config.yaml
n_kv_head: 1
norm_place: "pre"
parallel_block: false
lr_head: 0.0075
warmup_steps: 0
decay_fraction: 0.608
doc_mask: true
MLP neurons of a small language model. Each row is named by its layer, matrix (down: output weights) and neuron, and shows model dimensions 0-191. Each number is 128 + 24 x the weight over its row's rms, rounded and kept within 0 to 255. Numbers have three digits each. A neuron's up and down rows have the sign that makes its largest values positive.
Before each neuron's rows, "raises" lists the tokens whose logits its output raises most directly, leaving later layers aside.

raises: "ific", "ified", "ification", "if", "ically"
L8.down518:097173129133106131117109128094088130159123130104143138113096126124104088111174183151109128131130157107115091156110165112153112101121150123087131162154083153120151140117194147170109091118095089145122128112152132136122145122123123157148148143079177128103096151139083127145162119108105170182142129133124116132147128118141104134113085083117103117143100131101099125132162129135108166125129163090166160135153107126130138158104128125143174135114159174146141177149105108103107145141138140109132135163146134100090167142129165155139118093161115098118088135149143150102116141122118070156

raises: "ronze", "usiness", "ranch", "ishop", "rian"
L6.down561:146145123158158182142150147134081119178141141145130150120115111150102079115128108127157171128123094157162118144146079142123085183104161152131065131117147101146115119117095185146156136141171111125096136115140132092135114132162094145135129096091100066160120143130169085150125087082114127137139117135114170084141164110107138109160135157103135125160100150120095140107126115133125127151114122158153131147168124089147132140105173138126110157102133126149137130129149136132105174096138168137108120148105120151131134137059163160184079144153135131111139122129131172115118100115123155134

raises: "ey", "ely", "pe", "ing of the", "ber"
L6.down294:076110109123138113068126112108158131105124142157142135157133138137140162096158110117103110159120151127112112140198119135115123165134147135107107107124152093143122130086069110157112109131116124125122146135157118148128124090161059150092134095111148168132097121150131137155145164137123110109160142138115198139126133128126084111113111050122136145091105112097129155088122130120119093166107134106120156127160161110122156111096162155131086085126120176139132115093094155103087141124136150153099143095125098102143087142127136114122113118128108118108111131127145162153152133086141099133

raises: "or", "ilm", "lor", "rom", "or."
L6.down253:135108126124112112116096127146102182139143131111144131113189098160102106132165147123135124098155107132134126133112110139114147115150118151108121198109167127156161112137128136149129115128083124141116123127151170133113160098136136142114098138148129085135131116109152132107100172121139098156101124146124156161144139067137153131092131131128145126114132123097145139113201082153085136105116078068154149122147145108131136158126119130123099097140127131110151114110119140122138142135091141166116101141120080117113176099127108134190132157088149169131116169171133064141077121141169076153

raises: "w", "″N ", "fter", "″", "hest"
L6.down306:101082144103119151154112137154192105119131102154129112155151073107116144111125142129118128060124095138104136132134145154116125128117153101151130107164139120096135181090148114117071117110145085126155093121114104112142123132134116165078086085133111146074111083127150083111166103129118163099112173117178092120135122152147116129141150099187099132145142112139149138137153139124121134146097114139119160128107110175101118119116148145136101114111143096113136106143125141139139114088147138122133140129116129070139097120112089138147145173142136129164116108120143105095126127105123139142

raises: "or of", "ors", "or.", "ored", "or"
L3.down460:128098138156155116176125117116123117151132100113128100133117138138117160136133098163130160126113108120113142116156106118099115102096106139069145112144092138122165096084072110116143135131132097171084133164088141147144131098146102118137095134128167132078127104139124124075135103132133147163112141134147139129135140122154122135123117119142109091076081123159081112151102123136166143136065149139131127128102147124139124123165087126131148151074159132138125116096160161129131093108119136125111106151167098139149137106131153117121138119154119141157133084115079130110145150114141126141

raises: "ering", "ed ", "ered", "ed", "enth"
L6.down564:127173155110123138145170146100107118123113107134148162123134112189158127088130122098118106129100164161129144155132141147139130145113125146126082128067116128117114065094134156155157098130108102119163139107090117118127145157139137154114140178142173129163071106132120101131120158142104104115119102160149168119101117112183129130147132113120152157133111145142125146163136151149134108134101105143156114124146118148125129133110096140105113149138136102140108146134148135129128145140124093137116103137166090167152161118133107107120117110161146134106099153128130150094141161141124133102

raises: "ently", "ency", "ent", "ents", "enc"
L6.down545:116088139163110135126127158135149100108092107107121142143119142122105129113154133102144129136131087128138176161118153160099128148079154187090135121063105128126137157135133154160139123136123155139162116104084154158091158103113106093112118134160125120141111076134150159141132143085090129090143104110148132161163124146171148114136127121071122115120105132149139088159123119143131134121111136141073109092122139103166162133114192150124079139128150117158110067119145133155155118145129105092134136122117152142163127138166120108147104091149144122107117086116111177146171146151135115110